From a checkpoint of a small transformer trained on Wikipedia: MLP 1024 SwiGLU.
MLP neurons of a small language model. Each row is named by its layer, matrix (gate and up: input weights; down: output weights) and neuron, and shows model dimensions 80-207. Each number is 128 + 24 x the weight over its row's rms, rounded and kept within 0 to 255. Numbers have three digits each. A neuron's up and down rows have the sign that makes its largest values positive.
Before each neuron's rows, "fires in" lists the words (lower case) most often at its 100 highest values on Wikipedia text that the model never trained on; "fires before" lists the tokens most often just after its 100 highest values on Wikipedia text that the model never trained on.

fires in: "in", "his", "played", "from", "a", "of"
fires before: " ", " the", " his"
L8.gate847:129116133181089153113129133132126148145137152135150138156104092100125134161117085091124094136128181104181119136095114137153102124158121140101193110178112124141137128152124116145125176116128119149106153139169172143091170114131148101166151088177109100134132135135082121142152102072097105123124160129169096110143172149137138094130102135146106102143147128111144138114106097159117169129075
L8.up847:132105118140144092123152117181150112122146101093177132142120114099146153169154164135137110155119118107122121136120137123180133118110148105111053147130138109104143151132126096114131113156152153133123125112137158118122127097074116138151094121120107153116140121192135129143085089075126138127118123119142066136129085106171120108125100132123117097148146109155138118148153140131132143114169
L8.down847:128099139130156152142159138120109136119120160104131146114078154100080145082089131118158152127129168140096116139120074094141136112136125150077178113139155146119104102120129132129132132121109124109162133076135083105146126111086115153153101112168083128110095140091138122111144173137159174121110154105111094144108120116106106145146085159107110136144156122112150160118117133117105144110139

fires in: "september", "march", "july", "october", "november", "may"
fires before: " ", ",", " of"
L6.gate58:138099142073096141117106099163173125120125192115133138189133097141154087133140119129156170122109152131149156067127104087094117127125160133141123137166137099096122133176123113138141138098078114069106118102106168143146119110105144115085134148144150118052114149153090097133135109134111093121098108138188139121130137125144131127103115107143125096156154133138126135132158094083114125117132
L6.up58:109156098107113130139189168103089103130158132140135145123140120101166126132178073138122127135084094131133132081151140116111084129112149142160117125135102144171112129154125128116121099109128130144141106139164169158100145133091137114096132113109156099130097161159095135153092141130113113067147084134099153116112164177094128108114116141142139082137109138110094129105109166094159084139153
L6.down58:132163139115122126120083135133119117117095127144137112126128163104120134140103146101101113121145159165092088129128137124160143129075110136109182081141143129147121170180125137143129130133147161132118138105136150067100110135200091162090110132176128154104129111099161124160159131139137136139164132106104112134182151134126113114128178142153162090080081159125118154147169141145103108164164

fires in: "december", "october", "november", "died"
fires before: " ", ","
L2.gate977:150178143119107092151149130096106120105143101139175138140144135166130134130152102115114072115149135082153149142126108155116081142127139130156123102098122120160088094122160126126170114135151125140137098121106138131103112150104130139110123195164106141133147097111094136142117087159125139097142151113143121171091151155121108147146125120129125121087149156097138149137139112143139109136102
L2.up977:089153114118177146118133150089169118125111149137114069129104127175140119118127077115097158147127124148123161167161152154120148122132116156091134110118162087141166063139175096135135144113158161139157167140072100123112143150129162111101181140137153146118158115135170111137096152118148139143107112118123101147121140176116085143126131145128165125139162124096091126146100068109145111124132
L2.down977:100131117110137143120117110156139139142097157147142134145131065131133107121116102124100128160123112144113171163123137093152166116148118093076112150134173095110143125114166134129161153117139117135084137153106144105102135110150132114151152116136127092144098113131126147151167164107147101135139109099114147091128101117130146105095147118157130077085144117119097172132117135113112122130114

fires in: "of", "in", "until", "during", "since", "among"
fires before: " the", " ", " his"
L8.gate987:144126132109166153107109142120135102116158155083124111127129084130114143164127163083166145118097117111141099144122126148136114076152137115150171145151116101118138155068147111111144133152137124100152145115138110125118172131116162150147107102160154140142147128161125138157092146139086131087097116122111118168115132112151081120135132096082115117164124132112103111132161128083157168140133
L8.up987:149138159138143150163143147142178130127112146132120192161098118122146125166114176122144147148164152113153126090163087115102096124124138124120127116153139080137104160133138154155154133124190127121132099127168126113128113152110117105135085158113149167075098152075121129132113098051166067063135111121146127148113103152121164090140100134156117157146142157134108147107123105128124148129125
L8.down987:128129129116139110099143134123129153133123122123141170164088143148174134100117141135114124128198161133157128170123174163097143129132107139141165128085172148127187111092119119128125142166133148179153143121145104154110084112155127160121124097126118114152137192117105145140153126096102110136103131106104101097093166142148188111112110210126152126151157162133099139125109108132143097132130

fires in: "born", "in"
fires before: " ", ")", " in", ":"
L2.gate846:166103123150110169127110126084106139140139130137120115158141149077128145119154112143155116137115132124130178106113137139126096060091094138149088162114127177147114139103113106136148118126138124100125138152156167148128087147119151127156109112095140134148123126184134100140102113112116095123139113087126173179126169124154162114142144097134155144125158201135118136113110106123119123129151
L2.up846:117140154130122122166151099130126112139140136136147123101133106146112151156108176119147116116141075127116136102142143114065153103129155156175113128164124061129137112107148133159119067128102145156103125115115135093100127123142111097139142125077116164105165150115193159140089132170159163097112123142099084128146158153140137122142143162129180144148137140136116123099165116085104119167143
L2.down846:146132120105123086116135166132167128113135127116125085124092092144122088124105161119120122140125090159169126139160166169117173159121109111170127120148117061126122121108116142160152138162087163143108136130132087124122159096162129189162163148092106118132141119123149117171102134171145155120096142142087123156106133135102135101164095131150131135128146139138120172094172145122107112149130

fires in: "0"
fires before: " |", ".", ")", "4"
L2.gate884:171119105156080117105170125139115094105103108108099128130123121149124122149143138137114093169110127127132099146170106125119142146127127136120148128109106137116123142157126143085163141126143158114114165151106123111185116141113101129134158134151171152111079130145122139110128116147149095168131078147122146126163126088162124146118160139112104109131178149130134158123124112118149181136119
L2.up884:148091171148139120100120097124101087117101125094095121140132141145112142144164163117109146141178133157118135128152132142104109108100113088158163127050152111123117131149111137129149117091133133151096081182106173128155090153159129165112145147131124111145078137096109120138125111136127072144126101114142122127161132129166126119126181170165100155105123152122108095121201090171187170092125
L2.down884:140119114142084122093142103124143133148092103127128111087166150149132104105141165112112154138131080182162106122099154114135144108152123104143135094141139119123158167108128130137092163122138118132103097116147101086186112125130122098106117110150099131133150147118153140144157111136121092155152151195130114128141129130131159136134147125132116144100140127147105172120163119143187151147140

fires in: "united", "philadelphia", "montreal"
fires before: " States", ",", " Athletics", " |"
L2.gate840:132133128115094132175102183149139135094131141082156108131085108110113123169101134129113079128111143146112142117132155193087122094149144071157101149128131140168146142170140113125073125131098092136131108139137115130147146122142108143140177143140082147127120124134160115138104111128088103124145112142117134175109173171160105130103111188137136105094147100149143125114145159051129150119137
L2.up840:110143156146100148123117141107095128105096134116096124118095129152111139133154144112137140156153139144149124122134181158141107108117130086134117114091113142111166158209153119126106068113150120133095104132146077154120118136136160123127147162157113136126161140101168166153130141173139155153154151137126155156145101134106120159129154138164160178125122097116134077148112157169139141139138
L2.down840:103146130126136142108125085119112113105094130136085110125116129137154165114148168112133173119148107138104125095123141122069110150128136098092097112105079149105113130154135099119103110128082110102136125131138130145136087116089154079157168108142111105132141114115134161109108150166161155135118174108113128112080100121085097110125172084111106152089124121118120092124129132168108088154144

fires in: "of", "among", "in"
fires before: " the", " his", " them"
L8.gate612:111096106108149143180152137107156109158146109184110136157098112141144091142150130137123125093131135111140089114139155130100150087119139149137144163111121108134122173080166140105155126168100099117111120151140164113133163091117146085146111150188118141114122111147097109139132086116101155120175120128149139127152146123122133147117109150113161142117138128130135199083124179121131112121096
L8.up612:141129140109138158129145127138115135093151159133133149181111131092154137137121175125148140093082157073107150106122152143118175132126126107114109093140097132110111116113181138114131081150135119100110170099140105119092097126121129125091138162123141141121124075123149144143126126111155142161161157120191085153146148146095116127133094130134106155133111160152154090139083090146126134120181
L8.down612:132126119157070133121133141096119143120168096136114124155127144128102142119124086123165111121131151078146094168096138142119117122155153106181132122147103097128109114100094118115097124151148124170138130150155152124133167108123130111129123143113108123146142139148109110090151125123151139085148127164147124152122125117111142126183101129146140150150173116108165109119121075099150135106108

fires in: "did", "could", "cannot", "should", "to", "can"
fires before: " not", " be", "n"
L2.gate677:122105109134137128134105093149089162137161086138136091139084136090082105165161150110124162116086166137163113123152162155156148105133100128161105129112147120121160114122151156115144126151162098115106157129098119098176081153150135121113100155099113149087125125143106135061112080148135114126135107101134112179165135161162140145143167140136126109121132178167125132123153126131115132132131
L2.up677:149131082143108122092137130150160139130156114150132135109175140099136093116134134138123116177115108159137091148127107115102136138128073136136158123072123139126125117152150141115145131165144099127136069121131132129115135131140124133088184121121179066135140103112122145138141147151106102134178160120105120095104103134134118184127102166131130170122142161126165124149118172138160131143100
L2.down677:082091127204133134119145110128136144142137145132146125174112086146122096115160120119144141149150141150158148119118124086090098084139090163145105108138135161142130122116144159136112157125099080139112088137128076149142138161148148125092118185113132097157093105148131127130127123110143090096165113123152133162109188156135110143094163171123155117128108124129131145127128152116105142090125

fires in: "0", "2", "1"
fires before: " |", "–", "."
L6.gate774:139115123140129126189129163121158114126186136133150118138141092142098137134111149153116115101117136118115134140105132125116142164140149118146123170109110102125127115108155130167121185150138178120093117110142162135156105137100138150113111135140094155102095157132142104091158104079137086154118104142156135114136136109129095123096118132122122111117158135128136153108168132126153149141135
L6.up774:124136123167136121119150114141147105074126100111142103101120095142133080130127166150194106116151126186150140126183134174131107142139107120120093130098151113107118135133056113103172149074155134074131125122140130119157140166125102141132167093125100150121176104143121116144159151109143100107115119169114119166108103105111170123108158112165139138134102162093099157140128152120119119144126
L6.down774:102133118144119114111100131121175135117141098141185139149110146120149142095119137115136151117129122130167128134111114120139149123104119116101101157121144108146119120098085143134138141137131132137130136076174093104088103132144110142107109132127113130090134130143161160102126137172123135107139140115132145157146095127131086126110171112131131142128173142158103107087149145135139126148103

fires in: "2003", "of", "2002", "2005", "2004", "2000"
fires before: "0", " the"
L8.gate53:120148116129075161144108142133103075089116147127136149119114137132116079127104111119138125124138102136128124079154136141136116087109205198135097137166096134122135118133144110121132136157126165147139081151166161118114147102106111120106146149099162113137135173151075098124114119102119133131177122115114163168110132143104134118143152114151119126146140141145134140115154083134140090118129
L8.up53:123130133167167201147113150146178116160118131130134140122141107077152117126139077088153172132108106131134132110139142137157117140111138140140149130118136124112159131121127071098140108152176146124103136142142120108140145079161135139131119135132133154149123138088116105124109120075127112173115153128108143149157139117144138109118107115147132142081139126093159155154134078123191111121119
L8.down53:174122085142107111140128100140114158108109138134074119104120107131139139105135114178129145141139138106174092123158156106079085119108127109141160148135135138127174128126081104112143140136086115097124132134094116089150162101166139099112125086180102121107102152113169150125111125112178099106122049154132114148146144161131114139161125101120147114154130117144132136120137120132119125124136

fires in: "to"
fires before: " the", " "
L2.gate617:069102099126145092102086113105124149130128118108172153188153121104085087135117162132096076140124156107165148121086130150109121152141161139115117154140174150183148083068128100166129133186141118137094137140139099129131083155134152130116068134110126139099150148123115112137123123149118142108166106144105108168113170143148137126113104141146104112110111156136095143102118110134143182132152
L2.up617:118102151136129135102111141116136140130124107117168127110125140124146125143132128146153072149132163132146127123140122141092121133074147118114108151129133166102118114115168091149148127157142127143128137155154123138107086123102126169100098167140161104173117146123146173156131112134101142117176102117149164121114148163108088118131134118125116129116156103155096115122108065144120130098143
L2.down617:101102129148161099114128125133120154128172137105139121128115136128087130110100139146090132155099157128173113114167139138119094151130137113120157140158111167153137161096131133116131127117111120130106154131123110136143128116112130117093097155153140108139115140105148125095135092118103120095134121150154146169131153135136093139143111123117133155147158117141141163149136121149133153091143

fires in: "30", "40", "0", "400", "50", "00"
fires before: " |", "0", ".", "7"
L2.gate445:133149151137119152118096111108133122108092153101138157148145145164133093104112175152112086099113141125131118147151144177139125137111093123103145118109142127116127116145135129131077157116128160162110111151141148109122162157164123107130137104107140134134134163137160096147125148121119160089099131153181152113104130122087075130116097112129147102118100117096150126119096098124108114093188
L2.up445:131144105145142135151112117133149123149135112136172137117143092156127140131101169110166154134115110107177133150153133122109116070140112095119168133122110147095134148129104103140159086106146101118144120140089132149127117093145117107132083113094123138106139133134150125145111155167120143136139159135113158147082129136178104148158166149110131168114121072124125162149147204173114109127153
L2.down445:099131123113137134132074133117100122153117108135137115139107178119106158102143168100125100114145181128124137156129145112109145096136176141105158143109118166138112149122092155114139130080110123147165130137156124115100081125170125153167118088089152076141112151094151153151100140152096147102100130123122155113138190101124142145127144117106121134119116096126153128116160163175114150171122